config.toml
tie_word_embeddings = false
beta1 = 0.93
schedule = "wsd"
MLP neurons of a small language model. Each row is named by its layer, matrix (down: output weights) and neuron, and shows model dimensions 16-143. Each number is 200 + 20 x the weight over its row's rms, rounded and kept within 0 to 999. A neuron's up and down rows have the sign that makes its largest values positive.
Before each neuron's rows, "fires before" lists the tokens most often just after its 100 highest values on Wikipedia text that the model never trained on.

fires before: ".", ",", " of", " in", " and", " |"
L5.down63,215,199,215,210,143,162,195,253,199,169,175,193,209,210,208,193,199,226,207,212,152,199,191,211,220,187,213,231,185,239,185,189,172,223,220,211,188,191,181,231,199,197,210,212,226,200,231,255,199,204,196,229,186,178,213,191,212,191,222,205,216,208,185,206,217,171,233,160,208,218,195,184,244,197,168,191,199,177,194,223,192,197,170,163,211,201,209,204,174,180,225,169,181,206,241,202,182,215,178,205,208,207,153,207,215,176,197,181,207,186,174,189,200,210,198,166,225,209,184,226,184,178,207,205,206,190,186,204

fires before: ",", " |", "  ", "–"
L11.down423,189,178,199,199,188,213,172,195,185,207,174,160,189,187,214,179,192,221,211,218,203,187,205,202,214,214,183,181,182,218,186,158,248,205,205,198,202,205,205,175,212,172,223,205,207,188,198,231,193,183,190,188,167,175,202,154,182,173,198,175,178,233,165,201,205,218,206,196,131,207,191,186,235,175,201,222,210,177,201,174,194,235,214,210,201,213,191,209,211,199,256,178,195,222,229,199,241,168,209,232,216,193,215,214,193,163,199,190,207,224,211,203,213,221,189,220,223,213,170,217,215,179,198,199,196,176,178,226

fires before: "s"
L10.down239,207,215,187,197,209,169,193,204,196,182,202,218,215,164,184,225,197,192,151,181,225,176,166,198,205,212,196,220,211,178,180,188,201,223,188,225,236,195,204,180,204,168,226,168,189,221,210,181,193,239,192,192,209,160,212,172,182,201,178,208,213,199,169,217,168,245,204,212,211,189,210,181,226,199,198,184,229,205,170,209,194,215,195,199,212,185,224,193,187,206,223,210,202,191,208,197,228,172,195,228,218,220,246,190,183,190,213,208,239,186,234,202,174,231,211,189,182,198,218,227,195,219,211,216,209,187,152,210

fires before: " |", ")", "%", ".", ";"
L7.down43,169,146,184,199,203,203,207,248,176,191,196,204,208,196,210,241,185,204,235,223,201,233,203,199,163,199,187,142,222,164,174,249,202,200,213,202,215,178,198,176,201,181,189,205,244,229,183,179,194,188,196,212,183,185,214,212,198,209,218,228,205,184,204,185,190,193,204,184,197,184,201,158,183,217,213,193,187,198,197,198,213,207,202,215,180,211,197,204,183,196,201,181,200,217,191,219,174,168,196,173,187,190,205,188,207,182,203,200,182,223,213,207,248,192,222,204,217,188,197,150,201,218,201,180,188,223,170,216

fires before: ".", ",", " of", " and", " in", " were"
L11.down330,200,156,234,221,206,191,203,195,155,186,208,189,187,226,215,181,228,206,200,200,218,188,246,218,217,210,184,233,173,235,180,195,201,218,215,217,200,222,218,219,198,176,195,156,203,170,213,178,151,209,221,212,205,190,223,203,186,189,194,214,218,209,185,182,188,176,232,188,150,206,203,230,179,189,190,190,207,221,202,205,189,195,227,176,250,179,194,205,220,190,200,218,197,193,185,178,211,232,195,136,170,199,216,233,178,194,187,174,210,199,195,191,222,178,221,205,179,189,215,199,222,179,210,202,222,219,175,195

fires before: " |"
L13.down451,226,211,208,203,191,215,197,201,205,178,186,211,183,169,194,220,203,168,229,148,211,201,228,204,182,175,191,181,217,192,196,202,183,204,219,184,246,199,185,227,218,192,237,236,216,185,212,192,190,199,193,169,159,172,184,213,173,208,178,213,193,208,211,214,214,208,160,166,226,194,175,237,211,205,190,215,197,217,170,194,154,237,232,193,204,184,168,203,209,203,186,203,190,219,196,220,193,160,182,198,201,151,180,221,208,192,180,182,197,219,191,194,246,216,205,190,228,226,222,172,179,211,212,175,209,199,214,201

fires before: " |", ",", " and", "\n"
L10.down216,160,185,165,225,204,180,172,199,164,203,202,209,212,206,220,207,220,163,211,232,173,197,200,216,188,208,195,208,171,224,173,192,244,192,168,197,233,226,184,214,201,203,213,193,158,196,246,212,202,213,188,169,166,215,176,208,228,226,186,209,185,177,186,180,192,200,168,187,224,170,192,204,243,188,199,215,221,200,197,196,185,211,208,202,215,218,210,163,198,199,203,189,217,209,196,232,219,213,155,218,201,191,190,206,196,156,204,202,222,191,196,235,212,177,173,231,183,171,154,253,192,217,202,190,230,187,203,200

fires before: " |", ":", "y"
L2.down454,181,218,205,208,206,201,237,227,223,223,196,191,200,171,206,175,215,219,260,198,225,188,236,181,206,209,206,193,197,183,184,208,203,205,188,178,200,175,184,237,186,217,191,195,179,193,174,186,215,198,168,198,166,216,235,226,219,198,200,195,191,198,195,163,196,182,185,188,230,237,168,225,219,221,204,206,200,219,197,187,189,180,167,172,212,172,187,226,175,217,191,212,208,218,184,206,143,211,183,201,204,200,212,212,260,170,191,176,194,179,189,226,192,201,193,175,219,202,231,206,170,221,204,199,183,193,202,208

fires before: " by", ":", " |", " and"
L7.down312,170,160,205,217,231,200,207,206,196,223,203,218,185,242,181,188,188,197,195,217,144,238,207,202,217,147,204,219,128,213,197,228,189,211,182,202,196,218,225,196,188,194,181,172,171,211,194,177,201,240,219,178,174,199,196,218,188,181,195,199,213,143,182,190,177,194,174,192,198,175,174,189,197,195,207,207,189,165,204,231,197,196,216,202,223,216,203,219,190,197,183,212,215,194,207,211,194,183,215,204,194,208,208,225,181,197,208,186,206,216,179,217,197,202,195,208,198,227,201,209,248,206,213,197,221,232,190,183

fires before: "s"
L3.down139,200,215,198,235,210,215,191,196,192,226,169,175,209,181,208,174,180,232,176,180,187,227,199,210,227,209,184,210,197,223,169,195,194,202,227,209,184,185,243,193,160,194,183,171,192,208,190,191,223,188,175,213,207,166,222,204,210,232,208,202,171,191,181,200,178,203,221,215,205,192,181,172,180,181,222,173,219,209,204,212,224,222,177,191,174,184,222,195,193,221,189,203,232,187,207,193,230,188,166,202,181,189,198,184,183,209,199,205,185,163,241,196,202,203,194,196,197,194,216,208,183,202,206,214,189,205,185,194

fires before: ",", " |", "."
L11.down444,194,212,192,185,215,168,176,194,221,207,213,189,230,223,247,212,217,199,229,206,168,184,186,169,215,198,195,204,216,183,216,213,212,194,244,187,178,210,189,213,177,189,206,195,174,197,213,210,157,227,235,178,188,191,180,219,205,195,224,182,187,211,207,208,200,187,171,203,220,161,211,219,218,184,207,164,199,164,193,197,222,189,184,219,189,214,235,185,207,196,189,203,208,200,195,212,185,184,181,168,185,176,183,204,174,207,213,206,207,177,198,231,217,163,215,178,190,179,236,216,199,193,210,200,197,222,195,195

fires before: ",", ".", " |", ")", " and"
L12.down61,195,190,184,155,194,148,189,190,164,197,233,209,186,212,180,189,208,187,182,207,211,186,219,252,194,235,196,219,225,213,218,181,214,212,203,204,229,248,184,210,223,222,221,209,196,228,179,189,227,241,192,156,222,192,177,207,197,210,204,213,231,213,227,196,218,221,183,205,194,207,163,162,205,218,222,169,164,229,201,179,194,196,185,210,173,193,202,169,197,183,211,204,187,231,176,229,206,202,214,202,187,197,196,199,224,182,191,220,180,190,159,192,180,194,208,184,188,209,154,210,174,193,181,207,181,200,210,208

fires before: " of", " and", "."
L13.down488,193,206,205,226,245,195,195,190,162,211,192,204,182,199,209,218,223,230,203,227,195,181,170,204,188,202,208,211,194,197,165,194,202,199,184,211,184,215,184,192,205,221,210,214,230,218,171,197,184,171,219,239,220,190,223,198,190,237,197,197,205,148,196,198,212,136,209,165,179,218,216,218,179,226,244,173,169,186,204,206,223,179,208,233,227,189,209,200,170,243,190,215,192,160,191,185,219,184,208,190,228,174,176,189,169,167,203,214,207,195,219,188,217,222,215,210,198,211,239,190,208,217,175,234,203,210,202,195

fires before: " /", "°", " |", ".", ",", ";"
L2.down329,181,188,239,166,205,183,238,188,210,194,218,192,187,188,241,256,203,180,164,224,211,188,217,194,196,216,182,160,230,191,190,215,208,215,210,197,223,225,180,162,173,221,217,233,224,195,220,201,216,226,166,218,202,173,176,187,191,225,235,214,172,227,210,211,228,160,190,192,208,201,200,214,186,226,226,188,193,204,139,205,228,200,238,209,200,210,185,194,183,210,217,180,208,210,173,214,215,180,196,203,211,182,190,196,225,157,184,189,188,211,158,185,206,183,223,179,185,162,193,194,177,208,191,159,192,213,203,222

fires before: " |", " of", " (", ".", ","
L13.down212,208,172,183,229,188,201,181,190,225,207,176,209,193,220,235,199,166,194,174,179,224,211,161,203,193,177,243,208,223,212,206,166,197,216,184,194,179,233,194,205,192,204,191,237,226,212,190,215,206,196,178,196,206,213,218,230,210,180,180,215,200,177,187,194,194,163,207,179,175,180,184,183,190,223,209,186,162,173,219,226,203,188,191,211,224,190,173,204,221,181,179,211,158,235,183,207,201,212,206,229,172,180,216,230,199,197,188,222,200,176,258,203,176,238,205,173,192,198,184,201,230,162,194,201,203,188,173,187

fires before: ",", ".", "\n", " |", "i"
L13.down68,146,209,193,192,182,177,188,226,203,208,247,220,171,181,178,203,207,186,209,206,202,195,246,191,233,185,203,152,234,192,217,201,195,187,223,189,201,197,206,174,183,173,220,193,185,251,245,221,198,201,198,184,206,200,195,206,239,178,194,216,193,203,196,190,231,204,209,191,225,189,206,181,174,175,213,178,191,169,172,191,221,214,182,216,213,188,180,200,193,169,185,174,215,191,208,192,206,198,197,208,191,189,197,206,198,164,243,198,162,193,197,208,216,171,248,173,199,231,183,211,165,175,187,189,194,211,187,194

fires before: " |", ".", ";", "°"
L11.down354,182,245,192,158,194,181,223,194,209,210,219,186,205,190,210,195,187,186,189,247,185,221,188,209,180,219,201,190,221,211,202,189,212,201,184,180,171,222,176,185,168,227,201,198,237,214,181,180,216,194,151,219,192,173,176,191,189,190,195,224,196,210,189,158,174,180,198,179,183,176,212,238,192,214,167,197,188,182,209,203,231,180,198,177,193,194,201,198,193,202,175,198,196,256,209,202,191,198,228,224,226,220,255,220,223,201,180,236,191,219,187,226,193,175,199,159,241,208,205,196,192,181,210,164,202,205,174,193

fires before: "ion", "e", "ed", "ing", "ive"
L10.down272,200,207,200,211,218,203,181,194,210,194,222,174,184,213,171,227,202,195,188,181,227,189,197,200,195,220,209,183,175,207,189,209,201,176,188,180,209,200,209,169,162,190,217,175,237,204,215,227,190,203,210,203,213,216,193,222,183,187,194,201,179,152,186,207,184,216,218,167,218,196,167,218,184,219,206,206,175,211,195,212,169,203,186,188,204,186,199,218,184,224,173,196,179,199,196,176,215,198,195,181,220,208,255,190,201,195,224,210,173,167,185,224,238,206,205,179,217,205,212,198,223,204,201,182,196,205,184,193

fires before: "s"
L5.down116,214,210,208,228,226,241,197,198,197,226,210,219,179,156,186,174,199,180,184,196,200,225,193,196,210,220,200,237,194,191,213,203,179,190,235,203,197,165,224,177,171,154,174,184,208,179,172,195,190,234,173,193,201,200,214,195,193,120,162,186,209,184,251,192,202,197,256,237,217,205,204,209,186,194,188,179,194,186,184,214,181,203,196,191,218,173,214,205,200,224,193,218,203,172,177,231,207,191,199,188,196,195,219,182,176,200,202,206,176,192,209,231,162,208,211,181,216,209,211,213,209,174,230,221,221,199,189,213

fires before: ",", ".", " of", " as"
L4.down223,209,203,207,235,243,191,179,263,178,213,199,178,186,199,195,213,203,227,214,227,227,200,186,203,196,157,131,209,224,209,223,158,227,206,216,207,181,210,213,185,217,203,192,212,200,213,193,185,170,208,216,194,221,203,180,194,209,187,209,219,234,215,151,222,211,206,229,166,201,217,202,185,222,181,160,197,187,224,186,186,183,212,187,219,224,242,214,205,209,149,183,200,201,186,226,208,219,184,175,182,176,232,173,228,225,157,166,194,197,180,194,200,215,189,229,199,193,191,201,195,201,165,190,191,204,208,211,174

fires before: "d", "ed", " of", "s", "ing", "ped"
L10.down206,217,179,189,192,220,196,164,251,207,196,235,192,202,200,222,229,201,235,219,190,166,173,217,199,240,224,210,218,176,216,193,212,226,185,208,154,185,197,183,190,244,256,238,185,210,195,176,204,187,220,190,195,209,191,206,183,200,180,202,196,175,185,215,197,182,200,236,186,211,190,186,190,239,186,213,173,208,206,168,209,161,215,215,216,214,192,200,198,215,221,188,215,163,187,211,215,209,198,215,206,225,193,193,199,230,224,203,196,221,231,193,207,215,199,184,162,209,183,209,198,247,169,212,163,229,229,223,202

fires before: " to", "s", " in"
L3.down30,234,224,183,225,183,195,199,190,202,211,178,221,168,184,204,173,205,167,185,195,195,199,214,205,194,230,200,223,193,190,197,166,190,196,178,217,256,168,195,178,193,186,180,184,174,180,195,231,208,213,216,200,217,219,184,194,205,241,189,166,221,214,182,185,217,205,181,228,233,236,198,184,184,186,226,191,201,197,187,194,203,233,194,240,210,202,216,211,195,192,236,185,240,178,162,179,239,194,219,236,203,183,212,209,221,197,182,196,168,161,221,195,200,172,198,226,160,206,196,180,228,216,213,196,223,208,217,182